config.toml
n_layer = 8
d_model = 640
n_head = 5
n_kv_head = 5
head_dim = 128
d_mlp = 2560
vocab_size = 39176
activation = "squared_relu"
norm = "rmsnorm"
norm_place = "pre"
norm_eps = 1e-06
positions = "rope"
rope_base = 63300.0
rope_fraction = 1.0
qk_norm = true
attn_scale = 0.0887
bias = "none"
tie_embeddings = false
parallel_block = false
extras = ["capped logits"]
init = "uniform"
init_std_qkv = 0.0257
init_std_o = 0.00643
init_std_up = 0.0257
init_std_down = 0.00643
init_out_by_depth = true
optimizer = "muon"
lr = 0.0236
lr_mult_qkv = 0.7
lr_mult_o = 2.0
beta1 = 0.95
lr_head = 0.00436
warmup_steps = 0
schedule = "wsd"
decay_fraction = 0.652
decay_shape = "linear"
final_lr_fraction = 0.1
batch_tokens = 262144
seq_len = 512
doc_mask = false
train_tokens = 1277000000
steps = 4872
dataset = "wikipedia_en"
MLP neurons of a small language model. Each row is named by its layer, matrix (down: output weights) and neuron, and shows model dimensions 0-212. Each number is 128 + 32 x the weight over its row's rms, rounded and kept within 0 to 255. Numbers have three digits each.
A block is one neuron, or neurons of one layer that tend to fire together. After each block is what it responds to, as a language model described it from the Wikipedia text at the highest values.

L2.down799:150179095121126146129113169131151121198119087176082131128143102127130074170123141159113103144129121080096157090146115105098149089077103154146128082162163142104129196121136070195160142173182148137154146121105141142144128097140161182157082090115107058096178168142091111146104069103199164182149119086129128172133128194110139194140124171149084191182146117108100129157109121133150183108141149153116185225151187054158124162103096182072124112107156143170125117105141099153147111085101077126137081069117200104188129109136142108081180080145155129117115136148133139074079181173153180095104119133140106145118101188166123081161065162144164160134151114
L2.down1084:138103119109135065090159085185077099133192102125093120111110078091127107126177124105103143154120105131131070123103140053037134116146138164097130181081116144154113116072127073067137100135081136133084102127123049146138202151162124130101074108142171164133100131082215170130136154142155145137134166117176131182141127099119179094162114169133107194102153110130126116171052152128110138134134151100108165156153127131146117133085096163138177189141107122075129126062134098141067138119158161156043133151096128219162157140159087088148096101087100114095136104166111159150093105184114187127101128147135090138126152099127050153165119149143119136144103101
L2.down1888:146160160205081097107118116070166104100098154139117074134192130165124163077172149121117127113140097175176106169093108133104136103129144123134124100141147138130142143155107113078131119074149142174119043148090149132132042085164135145089092187119109077099100127146136121139090142145159112151157144118157160134139156091093131156043101115073084106099152125184101090158103163102127148157171119114104112140155110118141093107146120079105104119156189117150158191119086104109167097141132129100080140141092161138114174121121188161093129099131127131148141069065163101149120152157099126104120133121087109116159146066097155101112149146115122144164108163
L2.down2339:140154132090109090154106129154094119139123150133183136112161151132150113107101120194128140051083130080086051132131193127161130118073123139115142136147115116140181093186159103123129110146090090181141090143160163091128103149082119132177098122131131155102106179050131119100093073149168134156227155181148172133096103070116139148160172144116154072068155146109062166168133167181111125178106145137122110213126101130125095094159126098095105163076108173095083154113120095117132103207149120077079122137132186136150111096096173112099131156086188144124080107152158127055124110110181093109093148115094145155097138078166154132163108155085113118129118117
Single digit tokens inside multi-digit numbers, strongest for the first digit after a decimal point (2.1 Å, 12.4 mi, $1.13 billion), also final year digits (2011, 1964).

L4.down587:163150125109132094144131123100135105157132031107140114123119129187201093118085131173123162105148130041132129105143129152136111119151105085135143112126151097057104126135146110127069161102159112120152102084149124155114082135118150120119128145124106113154106091118165132183160132094161131102143095169113107112122185126097188158103186132119185149103116117105122117171099144068074168062115113115131187063095181117120137145099118191107129147107100073095165063114145218088165148180031163153159067129161149167127151091118128123135126109121203119145121044121133117160148149165101137116098111195198131129120077164112119102136147142155073138125120142
Mostly "and" (also &, /, or, commas) joining paired nouns or clauses, e.g. "Credits and personnel", "when and how"; also subject pronouns like it, they, "the two", and some table-cell tokens.

L2.down291:125059045157143114171160114126137156093110101169152156179114162128089169173149103157133147103163096089127173138139142194181147159164141097117118105073082120114068130081110101102060093115152120179120182124098133159096154102129139088137125123161138133137101123087113150126194069177054134192132109143185112171107092177140155109164084133079168137153123189164142167194148150086102119181103113142090127089157105091145069132110020145149155102125127061101140163107118124101179152138116080170146051141142109109094132124171071160120061124097111102139128145084103093142155122126158133159114107136094102084097196158115122023130147055129104138101189145
L2.down1019:139129120094157137154133091134101121188120121169087139146158126124125100118127158119087144115175090142142074129131114154119083126167138084159180136112133213090119161127142050220058134086102165151104182150052124125182091046117102170101141138127162210110081129148111138156087139101110086127222197139148086120158122135115084104142130187130143094115107113085134111132117169155116136115126153064053155128113178075109108132149104092115091099156012148124085125121179096135171117150166084141137123119147159169122131118108133160117117139121143134149118080082179185129103124125123084117170170091134155159118142113102133143120106067107165136068090142
L2.down1899:187153128122111186128107140066061102106117106138205109102159079179208080139059131104119076132125110067118144156114167094108107071093161108146121090096109175064127126118138134154139147158125105141106221133049117149148191138109102110075152099095116125130155085099152167123169132133111084105141135139148152143128135127107079133096145168139174143161143152127114125155136157185111100108112137137146131172124148080107135112167170120132139084135112190158091135082110084113102124109101144098145085166108148113120135167141116159142151116123117089145059144143110070126044177165141125110124098123167133067025159124169159126091169111074174057065126117
L2.down2278:118145146099095058108130126134112144179112124061124113144180116150147046072106170123149112118178142114097091092142119152209172175142162100073159173152144109092131164115121142102171144162129148135118094134040109099100121128110117133127138176083140172139146127113094109126075145129148099151087129094134149127105112143116089075120096110139092168190066127162135143121121155158145128155113090075124155125083119218171134172050146127114159133155144111180090073104164117122100102110092150199095156106175103174142157105153148109163117137109092115121086130103196157159126109129162143084135122139166127101076143161121111087144142087107138073125119166
Nouns, verbs and adverbs in biographical or historical narrative that introduce plans, disputes, rumors, negation or cause, such as controversy, supposed, originally, not, due (to).

L3.down61:145108133155071065152156157130095131152117137150123106176118115097132148157142119147139099137153164105085135114115139138122126085141124123088117158159083068167093137072127158102127129099104109149180134096152179070132151076076122168126039181108118108130208147138132117167147108105101141089046138156131091203122095070113130113100131087098168080093076141113146167130095156160160178141106107140147149148097155128128112128129137124106177123078146133094196126110156086149179136125131142171171150172073126151126119191108143094124070133160126098120106152101032087164169178102173072113149167128146045139113133127138132104187120119191087074073105074
L3.down97:136113130140134120176163126154137148113159128189095132147148108111119130160133095140147089126154129139160129172064139123101139109160156135118143167191165094079173092136153089099145125143116072076089107086168199125131124107109126134138188090144133076144078104163113119131136124084112076115122108124105140077077096126151162127159122107147159139105106094109101177083124147083145142128111185255156140126086151124129122118123157135088068100096157152131120176107096111176093104147162203158062083161109073144137099091197089133094178086145144122110150126095142087084126057128137097094093176171098148093179107160085147080106194173167137149084114127
L3.down160:181141137140083134129111128053118122174179124103079091178129112128144134141149099125130099147103111087150097165128132191118159115133227098134122155182119141084138131143126149154091135150191172189119077148157101087114116141106124145145072139096100128178167083146127186106171177098105133103129121109183132100128163113147157168123190127120169109161187182108108172053162131088147174167099122169163128114115106136162106121147169117146098096123105142098177087099139147137168096134139124170132117178114160068136135095165090145147115120145153105137115057104072114143130107165117154138123100121129057123119115119123119124152068171116127127119147086
L3.down605:104105191148102131144164081134121150143128140182152147143115197159119182128121123120069157133135097108127154072141192153110080128130094150141101181126102141085120125116092090165113149077116131156149123099135159101143118123149109124156145155123125120138168168146136097172121092110129117174053159129143142154086143147177141089142149160124213163144084216088135154124198141210091116117099144151121129113183093079130102161096131157133139048108101149147100182143110121143218092082094137098108115146150119114116131140132144096142108121124173123107115122143149131166086209100095124127133132161174170117126110085113128154097105108107103134096029113
L3.down690:120121121111140143109111115116143170139097173079085157145180127142142130122124109107124098144110176164131146153107146117127110110161160111101120137081133159181177070131144138106128146111171089089111047137144147167117159154077128142122121124134135161179125114110092190133160151071150145175120183087120173111199058094148121143086142177151173122124121099174157175108173153068164128107159196087104141123117144123145115066139082148151186127133087143101148123086124161125129092178120188176145142146116145158164114144095167160082084118143192086208197114074109083184178133147072078102111176129122086160144143145163118143150136131109130147188142150
L3.down1248:171153151088141168096073176147122072119114168172198156116120164124149130093148147184121120165154129171106114119167101152195087150130158088108168087098167135138091142128103131086112144179087141139138084151120112183138077097191098163088145172137194152145140175109134086141102077135109149116120191150118171125121169094169078075163093088123172135160159149130167145066106164158171125169120048120051130111119126146174166137125161120185122122189067199104092096188116090147121096088106104059124149125142149150167105126132123120113130147112166157144129085226163101101116175197132153130155181081104208106208164118085134193133123113110096084150137115
L3.down1385:091087075108160142183161111121121111083154116161099136105053145182139132157167088153118107121137097237154141108114150128138165141083112131089098109093118062210146105131183148181147141093147122115094094112113141145143174072157165074121138178163138095165089184084186118149165152189139109155193121147085164136151110150109106167185141117151182129037145172108144133154113100145123124138105074117106113110170169059169096096137103093161135148158157137074121169168124111101082139112103106148132159093055143088124084090123168180130151162108085126107201118116092101084088144099161147092126142192096136112086181136116144073067112173085152130130161052
L3.down1652:090133084138105136096098143148188129131126100170125139115109135090125132175148103171111190119110168093113111151079129134161138161127081182085113197128083154141148072072087138164102138115109105117125126170141120185092104104133139169156130196142066098136108138151090144129161119125108091094108141112076136154123060129144143168105174153115119113068116135107094108117126143138139168115122127126155115160134174146081128072120165156119135120159115153110138103154157165143203125094163125128119104096142160170110065167086156069179089120162149083131085130127102112124115169140093033175132145125108104109143080091185131082180138120165121132103124122
L3.down1729:159115089103117092134153108074079075125149080174147147113094103116094207165144096113138169174105093127180128106120178122110098146106080089125149141141061107135100171060128089143102162065100168103091149138163137175141054082143141114069142105105091103136138156128060115122098139165151109112097140131090144128094108125155126160174152078071185141085101126131124100144085133135120109197120178150139113148141143147127106103147160176131153087099117089177070139161160181140123169106157159117119128208079104125167141122110096130043096125124133109151111168188156077104131090101193111166156115185191087114152077088173093098097116103132136117123151088
L3.down1757:143113127186125121102076154094141135159141162113127156173085143146179205061072138159152096207081142108185175104137131133170123077134103155087123114128060164052123125143140116134146126033154162152126134084173168101146126127139144077148113111144110193085074132129207183150122159159165100102172130167160139080160130187068126106081172185118136118154102162138129182149175139182133099158174109158097120112071132099099076126130102189039161115124145099072162068087151122077151110076181134148153143118120139129083084047095070148141179145128142173140190145113087124159111073131121103136106139126168093077118118209047153083084126136126141168090105132
L3.down1984:124082082110172087106145145097130126128160116148113159160040193110085126148103178143144105151161112055129103128132186187147122101110185119117157135112111151197146155083136106157109099105117106156080132156168085153114117129097144125121113155164130081162134110090157120162129194156189175130098038151160149185107177199145160114138112074153099092220106085136151119134086173094189068106127127136127111101133112144108170139093106103099107090137171094114131146125113120098133095032177108172193127133139118093097141098149129146159123170182087148151144083206117137155100184119089099185133128117119174105163113125136155093102186100123097108054124081
L3.down2030:139143116180137168159166127162151133149141146158127108142064161137101159138107134112159073074102075091152140089157105135119118145091093108149143125118105125123126105130123134133112064048149130117153143139087112180143066106173098089094068118142076152181123145119104087198138136081171102155133089134193170114108181184145104168122163155126141147102130136086154141135169149112161134170112123114141132105121093134098128206158096155143125093161108114137163149105133111109119233127122087111105148131177162107156114115088115115094109153119110098109070177184194066132102140145110122174070114107129056157144187126119150139157149121110097126123136179
L3.down2064:195075089079120115086063123042094132110108126108144126143108033126138104157084152181116141119094155130210069097102152178106147157186088143133172077142040089098147131142123090137191136089168138128128152169152161102099171110202105151152081109141108136121122137149072110133146084104153113134117130096129146128112137178181152159159147113115161146092087203151134154132144068094143117117123158114117127179073171160116136092111110132184085132143137159171091137215123163170112138099195137101153129142122081088140110108064167068110173102142147150118077114155125116130168149151091081155150166153107103120138141101109152069108128108148180143135138059
L3.down2263:154140169128153144135119064134122125093094093136145153118155149108152125158064130180102149109137032130043112139115140089112139093131186168160157137122169198113115101119126128111150067126146077095105031136091114125158105075123117080100089108097132159119093129169166072138108110161107160156138137061116117159094148123154102136154090162071124172144143172056150139135138091186102077097109175161149131187166134142106143155160114153142171088177084146143174156075109101141147153142141117109088152116133190171156173109051106154089082147104137108105127146154070107140089167157130157076135175120108118152163089157035121157124122191123155168158143154
L3.down2316:120080157152170154139106090106132170110097201103104062082136115124076116136135166116187160121136122121143127082090110123130090186121172114105131102086091176160124103178202072131157156166140090102101125163109122128163140112122134153111110161138093098157093165138170150176103141167148163131090166090076155085125132112121160134094124108097130141172176135129085087157124125133126135121123061161097098185122180113105107117156173163099162132112158123143144102126134090130140103155157174096121077155215111164196082152147100114108155193158071112146127093163117056172106147111112122122078155146092085096165131127104137078142131106140103077134057134
L3.down2402:164117128102171156125098132171119133152045104123175139123136092133139110122137175114145163125143129189094104136099109166212139119126068087154108139117135170119141131086099080124097141170070157096139148141137169102164102084161065164095198082128129143135113089106206143139142161117133150063158194162067117119068117140083141111098154156158130112149127138111146113131096126133093112109156090133109164150150160101173168129101152126162079133150120078119090190184140120119138108116138059114195095178134144145174127197125149090115110098181178133155170133082152118097132153101123120143172158103116142164173109112107114132127117137064126137103139102
Participle, adjective or verb describing a person's state, reaction or involvement, often after was or became, such as involved, disappointed, upset, concerned.

L4.down201:111089151120101144134148116173169140106119192110141121108118139161141193174111173077130139192136178113154101181103093108128071120089104200139147165131100147126124198100099170185131125152129185193128165115065099183114168100111098153094139092174179157100103169138120082138152177147162139098113127089127081100144126192088128132135103146097201119134133134112134088115144218119122153114119151175101115051117123101123116115093145115075098169131135102149126133120127078119078184073121113155063184142162146189110097146120079110049152107123167146151120175142195101170169117154139165121135170139145146126119157065178138163130132153132139085111162073
Mostly predicates after was/is naming a reaction or state (concerned, upset, tear-ful, agreed), plus mid-word pieces like -ew-orthy, Pre-jud-ice, Chick-ama-uga.

L4.down635:143144134144130129119120105104127100096136103140164134058119172159103157163197128061086117098155133064125123156182085150094108183080135159126094110126103133219150079127123143116104185134161101165146111096175128137170120122085087117142071129138087087132094111149122110087084149145102175090151076151207112132098166129148122124096135082134132110116118195146093135139160136085155099069119140132200089127146100100194138147136120121145067176079056101184133135106062089113142148147088132068139130124042131167180116184161152103154094131121110197184077099176119112090165095121142154159143117137100193152205163118124111053180087152080082082065078171
Inner or final digits of numbers in infobox and list fields such as heights, coordinates, elevations, areas, e.g. 1.9[6] m, 50°36′5[8]″N; weakly other list-item tokens.

L3.down203:066095174160168121074132120111102196101110123116159126154114113158177113097162140086162127115142154160125083085108151138081098071199159174068103161151118114100119150138106093089144046095152182139194137090164141098099097125130134191165129084129161151144116106176124179118126100162137173127167116097074095094082133117114138100132162121111081127142143113136149130112172198103141153146130178099140166151149104160089139118122106123132156097099147104144116149138156110116094181187074172145144127114096148145139080154163164116126124149159095070112124162134154106129128138094087092112138096084085102117207057099113114149157115108093129123174125099
L3.down313:131114132123135069173147097128151117168095178165103082093098125127140104077145139166126098207188099125122131129153117137146076115075098181139148057100148101110138160161094098132093092098156137095161107091132098175126128111193128133163131111157156151183137171153152118162147117093151077138161142138103169118166115113130166155169151086150165107118147082126148102166125101161103130127121200131100118116120131115113091116143157134120092140091141095157091142098144150154111102083108152094091113126146147138124146145189085110154123070119148153151149084142135120144123097113099102174146169111129097096103124153133170081094122150094124120165099143
L3.down820:147101127134203097118163091133173147211189042152120155156142097169172113169173108112127150163132134114138115163137158122092112142189119118105156126194118067150165132147174105139146068195100172162180118119115109111135136108146131133159137056191163130144123101122144100141106131125117148161169097146142137112130189151124195104198195180055103129109097128146147148136117159080136193125144168200126154133158181099111095165148190183085159056106170120168096133158116164096120126162139154114066090122132130114101154139111135096134103158190139109156133107135173148131080134134071121134137144084141125156077136132138147131120093098123088098118081131
L3.down821:082131105115133115115135094116109147131129065094160160094098118116127105085183132128128155137088096139078139176146142167113119166169171117089098094180134067125072102115055070173093113098121193097160147082142114148097075068114119123130175070143159118170138131171057165144154101123148159153135133180109121121105221091180078161142170157127079131117130155169129109128098170122102075101077191159139071096135127082143101091063095171154069103132091111130119120115136125121149109112142092112123143118168144095132175096116117124096213148180123091128100085155133129105117110101108108172163143162156101110144071177062166135099127209181074149175096149
L3.down1124:081078109147156123099142104108175133081184113131104070128106154105122065148144160155103138173120146113141125158132134130076182100114154223123147097110087134149161142063057106170111136078120153083221185171120152163100145102168094157071131099156083200183126096123133143113134072109102123127101151129144099119166129142157096156135154182134087154150163173149114134132174111138105132092141086170156124155129131101104147060090090098140159055131134114123128113143070142193147079110195100143116130057118136130162140138120126116086137114204134111113086094127124111114117143168045151175144129097184080121136103103175114075134088126163134119120167187
L3.down1234:168103101182111131178117107111084152029121169114160144027099121127117088154115192132104108122080149119092106106150128141075125141196115134104129092106144148168062111104103169115123135110085189118152174142152102150091107130119204165116175130088237111146167179082114127117123114138153146100098113097145090168146089070140114106101202088086150154120099165123136084114149130087106147164093138061138117145120131097139116130127098048165174064130123076135096125128149102036093125192061099143102115105117139121116047164139093088165156154095162101105108185076139153083160103082109116149172161135133153155066139211120108131084165149104127114134126130
L3.down1591:121070091095159124124118100161098119139118150151122145078115110150082124103133134137117137153094128158140106147163198184144110092160172155051103128119152121196131129124088136134137113099113091160137092147154131091078121110146147122121163065168164112109137105109095134140140115140135067164146097122119157119135182122124117194148138079140115151141140096184082162142079078098126124116125035119107082127131102128112119114084093136125101101099097087117139132163134151132124122134158098139187205168148176129097112128126126160144244084093118172127134106119125091097136060092129162143096160184153119114137181096149111122111135170140167147179186170
L3.down1838:096114147176092124154161074111133105119194113138169129162117122129129178121126113145119133125144147145105134110081144140130142120063103150107137135078173088053148166079135073161120107170144154132177142081200053090100121163103154099122138169129141127127142061114156163108093137166110127123129086125135110088103139086179090134097165163125064154128156071193146190118098085155051144116144122158137133124123134072110146131105091112103058081155125064119137133090079167157155103151079137104128201161149066146202086142077098135114087094089103107112120123120174112160139143107123148117122136163136112171115151147111160104105148202146131068118104133
L3.down1926:067135144140140076115177127117103111140135051136113092138104120190141106084117167164136123151100117135134135133109158206128128131131172117131159131145156103031150134161135112152169139147118175140089075109163117092114133163122093120146166112117138155107160125088106119124129190172113181141115147137128123129111107140212087141102151132118155151158127163149121048144104125117082135116190136178139114123119093121127097130092086199097129115086175151087133104168188177147135093039134092170159144091176164079118141126139125099092145104122104144126161110066178104205054100121150081110134136168125146149105075133121144117133129107134111094128159158
L3.down1942:107085120156048161112125187148106183205098090198096140110161131112166116135132141145104143123103158098124175070152203134146156171143152137159067124153107120104153160096154116144120106107159144132155108125143152099122108163026143047092114118162117192127075138143122111161085079128093149145112105124136147102118149117180130130113194160076180103137135133176105133163090138112075129083060173140095111105110137122127097163135080101093174123178129171102116117159152082082186082105097096121111134157127049106142139101097133136117115142130150134132108118159152109148122170143123047138105115069183120082113127138165117143171168214167093109089093155
L3.down1977:180179156107115153095129122118106138172094138125111118136149090120132190098078131110073180157151096137124158106119113114152120097119104181103166093155100121109180078112151166131146092143151127103207103086072172151076093156170145107153159147111135125136117156104151137103115137188171125096147114146112152157161143147097178181088162156100118144188067121186118102138166113098073182107177037089107143110085145122134156111123097123088124123099173166088132147102095104203124093123206146108113138164091104073159163150145131171163098122104118158198076179106152141150155072088122164089139087152138131177069114160123069146129159096161113099133116117
L3.down2018:112091114103131055169189159181097132115148099108072124126163065101135190132126100147126115128158059119064129147091186150076112094126121139084202064159140142081154129078095100129138111161082130112120082107145172166125175139090123165139051175150138125114121105090107102140096086153066111176159087128074167091107154098164106079063113185170100112103168094080101127118079128120096097141085095116114168146064120123112117157144130123110145159128091091138132111150113099043073151116155155087153145105154161173127086102139161155146105119154109157102155081084107141120135071095130154112160098119139119134156070135136135130206151145112124047142149165
L3.down2221:110091075148144115195147113107115126135103135087113161194087112121143109100164136141102108122059077103147111175095128211111128139154130134137091200135161105147117154127123107146126137159106149189132135105150087139126191092139121091112189124101147155130157074128132109162105124138144136126226103152166143128130183100176108164076178117133126106088171158196057116121110103109149131116118127120132043162125104068142153110075143166120061172142184103176181136128124179119142132155149117108145171138157157110144121089149152098112184158159109145122119101148097100133109072159126153065106145218144085101128166140121118092160062122164079129138180144
L3.down2257:125097115118103130147163115079087146127152145130132123141149124132209136117157046084176132187107164159143146155191193201105093146144115109111059123096148079103132178125143141165162095118135112084163121140179061125085163150115119156141125113123133138063181174151113151192161109058126141130125102136143121104150123108132117151123206127124135116134176162101129088150120117153112135160165192148159080117132155127098061107171139107085099117177187121136119177073130152123077163138147157174153164096108122132087122141128139124106128116161130138161140130095147120098149133144043111141158146133097118162128108156138111069090138153155147172094171125
L3.down2541:133131118128082110092122125186129131180139087078153127110074115136154112123150112158128106078098119090113101119080119122138128098074133067052126132167147106135108134130136164126111075140232115141085044166122132124103161144129095124143159083094112103149115130167118116126132119200169115164158110138162191151124166107141143113169091083116123132139109131111160159136227176155125133116082107103074145140108185083173159160086141128133133148148138089156078085063136103098124145087154193133139129147113186125105166114223071089140114117167153080089128157148136099175122070138148152121099119070151122121135152174154184063128114135122156161129112201
L3.down2546:102158141163063182136136112074177136188089108120126120144162150140144175163101120144131127132128192145128076161149113160113065154143168062209142123195155104137129163090117125166097106084083127129088153164112132108138078091146134202156088062126125149098155108150153113117152129119099153119074133170118155097151144073108109074124141104099180149143156143086169080133116123152087165149082157136107104123082115202111207084116163145117113078094163172108179143135212088160074159064162132092188110062063173194115173124105183113112112097137135095148157188164176192089151139097108113057172172105150047137092080140113133135173095123097181161164113102
Mostly "and" (also &, /, adjectives) joining the first word of a compound noun phrase, especially section headings like Awards and influence, Education and early career.

L3.down37:165119089132142099176117122149076174065118075128178059117128097158122186118102185134114156141109083098125154100139163203175199106162100103125145122085129116151126192174193151127136133130148162064166186137135114052143113156081101137122154095124147160136094164073066090194137156179123112152139099105121149174134087153192101136077136103136103092091097070149116173095095148104088101151128116189153091135139107139166129122171140162155107154164099160129086160128106122120132074107118182152138164151140130109157145176086144179173161125153109141160183182131167118137080142138127175146109138156143090093084162095074168106094095135116154082137083118
L3.down308:135137143090185096155130121149133190150153162144123130153088189134151101148127119159125098139182126110088172152152134108126115140133097091137157128159099072077109128183109134083167102086169147115165087150114109177096175163116131141178173096111167140145026152100146136137141060137147118130142095096107191200141159141124157106129121101109135118141158081095188153098112134142092131121110148145125136120169127170108204167126150151147149183096155104180121127154131100115120094129130178168145178148123096204142133162160131111178094150116169125223167120111176129119137132118123093105112073122168085138142104151112103103113131177108129131114092122
L3.down784:137101092088056167096201099169175133109101132128137097093103122102115139124136058201087146152152137127107134094150201120121121071149080119163110124166150129146180084104105179128077194160180080090076151120169155145098160105146132099073151159141147176125107111115168124074118099120147146163110119104118024125172133146163179115122081117164095091135134130109138068145162088157136155152116148137144155104138126133164108116129109097076115135011129182151112113089124199119170059115166109127116105189110189109089158131148115147172098114129201174129162137134154149156136075130112092071108065133126125102140100116148136100116133154098110123117089116
L3.down842:118154142157152144160138129074152117123053146149155157131130071120100102119128117102125102165134132122103181134058125142180108137150109105132118163187099062145194103114178110153091135074139106070114114116123102076096125164054160171127164147174112104104209180169153070132076151133072184108185142124151081112133154170074074154136121128062159095154196133142105170115207199123146116121087192113137093201149144133080137157132135183159186116114092132195140145166135123072133134105160071139147110171158119144151129169141139159116087164101078109158180143130182109094107112181079131193147151174124116090144191138103158136155196137162159112204122175
L3.down881:156121104116106141116125105135127140132115137153100120139133191186129126089165164137185131125107170113139176130159062163144082122094189070028113073123156098150156148142098162097113197138166154066082160123150153110176086154075072146160164139104153077149182145138110119105118126139128112159133112125114153077117121187153137106073180138091108152062098139100145123132167084173138127090138124121129158215108095070078147138109151149127090105109085102119168117075107115073137144122157160129091162138180089072119158129124096171177075115097095091074092170134114132098151078148164112097155084092123135121144031083154134140102075096133169167135101128
L3.down1115:107111143137129143192152074123091192160114061145122107099156109097136123117111109131133087061112152167110142065065143152146088105152143125110082143121098165136144197119165162154098169140086117106175073160152156126138132105120149054096049174157106168133059090085100162079163122123085100032157123128174147186133166121129132051154100112127124127189134146125116138131095174128135148142086118134149077101129117099148102115087110186148117095098078152112158143105145122112142120092111127129106113165125137101119151123114153095148082119103010102084132114157116185112117111101118164113172095116132147103160111128075117095201119164070137091112152149
L3.down1202:173108150137116152128122110119114141096103165169174104142132037129114196101184182166173146177132109177076132120143076134164071116143134181117158112124186141147161141102104211129142062107151157166119196112128123102212167153109098170107138151202180097134130120135112128184168152110169171143106133150138106150111122102167131156084076153146107177111143165156125141075130158080106154132087128099131162115184139128052166110134071093094161158177105220118147130139120178083143115179099187129157112106148152156149125155122040102206118105155059106132155049105168164130055090105041130176117100153170039085139124078089145114114092110153075118143108141
L3.down1250:094125110082166144170094106087062149137141098144115145147105065091120098110193185099140159126167145097082169101092083169095104099106072108110158107124131158178134114151111165174131122135093067118178104139064143163136182171107125117178050141121178113154160126153099180150073121095109125168090145172150170061177143127096102121142072083151138128152121126077105088141127070105139167160141108136107127142133051139120072090143160131120128047135115128123133091111077091120160123103091091113114128158165144134157159119171087107129154128051106114117134125140161128084140079126145167109138119125123118144094153127142126133110138154189108126159063128
L3.down1824:138148087147143092109057119088115108162157087112152099115136140185124113168087072073168175104160127056113156109105156103168177121094136122128167144202110142097109078090177115146153119117066148162125134138108110134090097113178107061105104106145113144148075140115134170119082091188094133108126085128130198083165089154127148137107111173155110090113123114096193144106138100116088146144161084103135094115134123147134106154154075182170033126176082147078144081132138105115094128055125133170070105118130053094110111112179126156104159161117120092129151126120065132117160189150148168131165120140121164120091173122126123112092164149096106169122104144
L3.down1830:151106081100100123143165086135100091148172086114123174167114172158162119123148071127124154095170155129134105051171121180150165110176075123104157158100140177090170098108140095067109137135125203123118130103116135138158140132149125181125129123189095169074137138088174172137129129089126127125151117110105178102137117055125071058106135220079127216090100157081170160124193109122154119120103161159118087124133158116103166144160170149134160183145150150120134139136105142067108117109133141056121133152169127133172104144121153122170070102171111200150145114202118097100158119133141124094155097146107132107129112110112126128115093150113170120179068109
L3.down1895:135131114142174083123156149149103108090098040166171123147078132095174109138128087102132141130183161110098134158059161092151119174123142147095098142128114124084137129115142129128135161107117121164023164077108125177103238137165137170189170122160141151152171102096149161147136126132121171138155143081104127108123147098097133099145159096139129159167101185076149144154138114115055113101046131119130068151164104108116104115116134108181116122122137147165116098114134131146132113168198141153059104122132155137115156153160068180162144122155081102117187106112097067146120139125167098097088148123195147088116156123143126061155105127174118109107112136
L3.down2011:096136076167125125113097133112105179125165110086097131120154110109103135188104108161108103091173132127088142180124124142081132123064160119104146167102120140053081140184092151153136089094094097162100147178112145154143159110113175135172150203113132139115092171151036150162087148221155128161094122137116193086162161160151146157080173171141082106198137126151151142138101109201105109114129086152108170113105148127161167143129084123159095141096111085166154147145102093139136147057105201130137118072103145069148142094139142071071146081155131135123107101143108086132204121096129142139132069100085098118100170064120121119112100131121124120120144136
L3.down2117:148137168171124101189076105085056135126155100158092100142156104145156089186079113086109112111173144107157150071119136095132171140121156124106139075177051105146136119076151157107123132166100170120074126097066115162155146131117137127124063152120096180137143140117103095145111135167104119170168127145101090140203126113086174169074066129119147159082145111180137124136115219127140164144149047122140097140144059125120154083090144149102149141113072161122124133114176107088096123177144125154146190144123178096155154122155106082156126126148156152085114100151082102078121161101157162092184127110154103144110126163158093082124173154181116136073149182
L3.down2206:137128099130153087153158071148133141141152151185125106164142133107149115085093203136105144119121153111153146137166071113172141204082139157127127062068149095143104088165110134114159128129103167158145146049142125064149134128153185135086160101123183172111231180111118105148134127156128117162090107191110162123125127089157082064098155060158078078144134132133176183129102108160143097152140195158071101123106162106149131087139147071126112076203162153179151140135149183107085122109137116126156073100140164161114112097132151123106086113093079118183107124108157092158132170065173141110192119092099152140157099149110130143116141162131092135107089088
L3.down2267:143177130122081188098123120163137159121145089182140203079129143133126045097179123135128119166138145093121136102157197095056140113158146182163159123126135161131117137110178098177157147124104168119038126161131086106120150139127130099147135043093195068114144155131167127101139108153173166135171114122187173124143149150072114094095094099081115113160124146107070074170097075155125152154111136097146156174111146094106055107129128131116156104142098150089164148132136125095174138125119157100153116134154144113112094093062135151086201095151106121183116166164136089137131083151122115092116148122105169094092154152070157098119121127153151134130019184
L3.down2539:155140173078069147114118123168124133157069153168090114164144132067128133160092130120133172138165140117144098116115092172140085124151106115135075134077129095103151066139045163123118164132153184148144165128090120081117159151096137140063137177151124100086046084163162124207107173143201131170114101157141126111112138101130082155113105104083094121116125174094119110106147120137127164073138117113167123115136101084136172099166116109168154104138115125074121144138132093197141132080084089090104155113042171117089182111096157153194196099086101136123086142126103144150177134116143113098134100168161109108114141215166097156154153147183130104141148165
Digits mid-number in Wikipedia tables and infoboxes, mostly just after a decimal point, as in climate tables (3.2), vote shares (4.1) and molar masses (289.39); also fires weakly on other table or infobox tokens.

L2.down598:097122104141099118103129130144109138069148100101123097197138152161089104096137163164134136123101152147087113156124131122120093142116106173118097084140126107165081140135167139109086125144089148145119113118053126138121119122121043166097143082222086152105217096115123108099137150107097114120141137165189157118115108071120066135153192111084104191085134153191102076135155116064095102104127110162091108104112189115145132162121048120160101099110193122111133144159142173124108142106168084148050143048109147113107153109121187093124125164191124169112110141186170074090129093101073094131187158049164136069153133146173104160150120141096131167124096212
L2.down1580:138160175186119081075120123164108197128111130170159090172138082109193144195069118094098114167213166113082142150112142073151133128167080150155095126186095135091083111181153121124093095131091113102124115070153144159111144175159141149098114190161127135097109150124122154103112145105121112108157176153097138133043097113171127097118137194135135155105167104139148106127152173121129130166084140079183106081097162128124101111146075093062181107138137169111129071140131187129104163102090123070125150154073092180120123153120066120177134183111060153137134163067116094128135072096043171147152115108167145122165084115105142126134149083101114122177107076
L2.down1608:102159113161159085171163104134163121143127088117156146118114110111121123161129099172159176156113111150114140109166122127107120093130169208109149145170142122112175162143111123103108105103124132160120160116099126136093185104107123117156096071137194148156080048090133093125141164137119135150153157101139159126130118141194084110114178141101091156077177158120085163090119172127138170062047139172114075136065164166081074143112121126090087115115136173107117135119180170064108101203083143116110106115092122080138143082105065193065103138172114117160102060117128133115058113133144006084148151140118088098148110180146089140091136168111137079107140184
L2.down2246:142148135136134111097090083130113093133173157053132116142202099102144144114075124173121158179165152157154107089179117107071145151116112166206112136116112119167155109091170133139118118156164120142177109148113167168183124115165077092161141206159128134158087163119098113119181092095102113133137136147129137136120125150107079141149187101170061113106063205163146110167124164074138126113166143061174086140115095088120142120145106089178092129157155155098096182097096131165170111156113135146132117099122111142129145102119191103151126161113161169115118067135118087088118113122133180083150061114115129127141142117165174072109205099083092100121118103
Fires on "and" or a list comma right after a noun or noun phrase, before a coordinated item: names and addresses, size and form, training, technical assistance.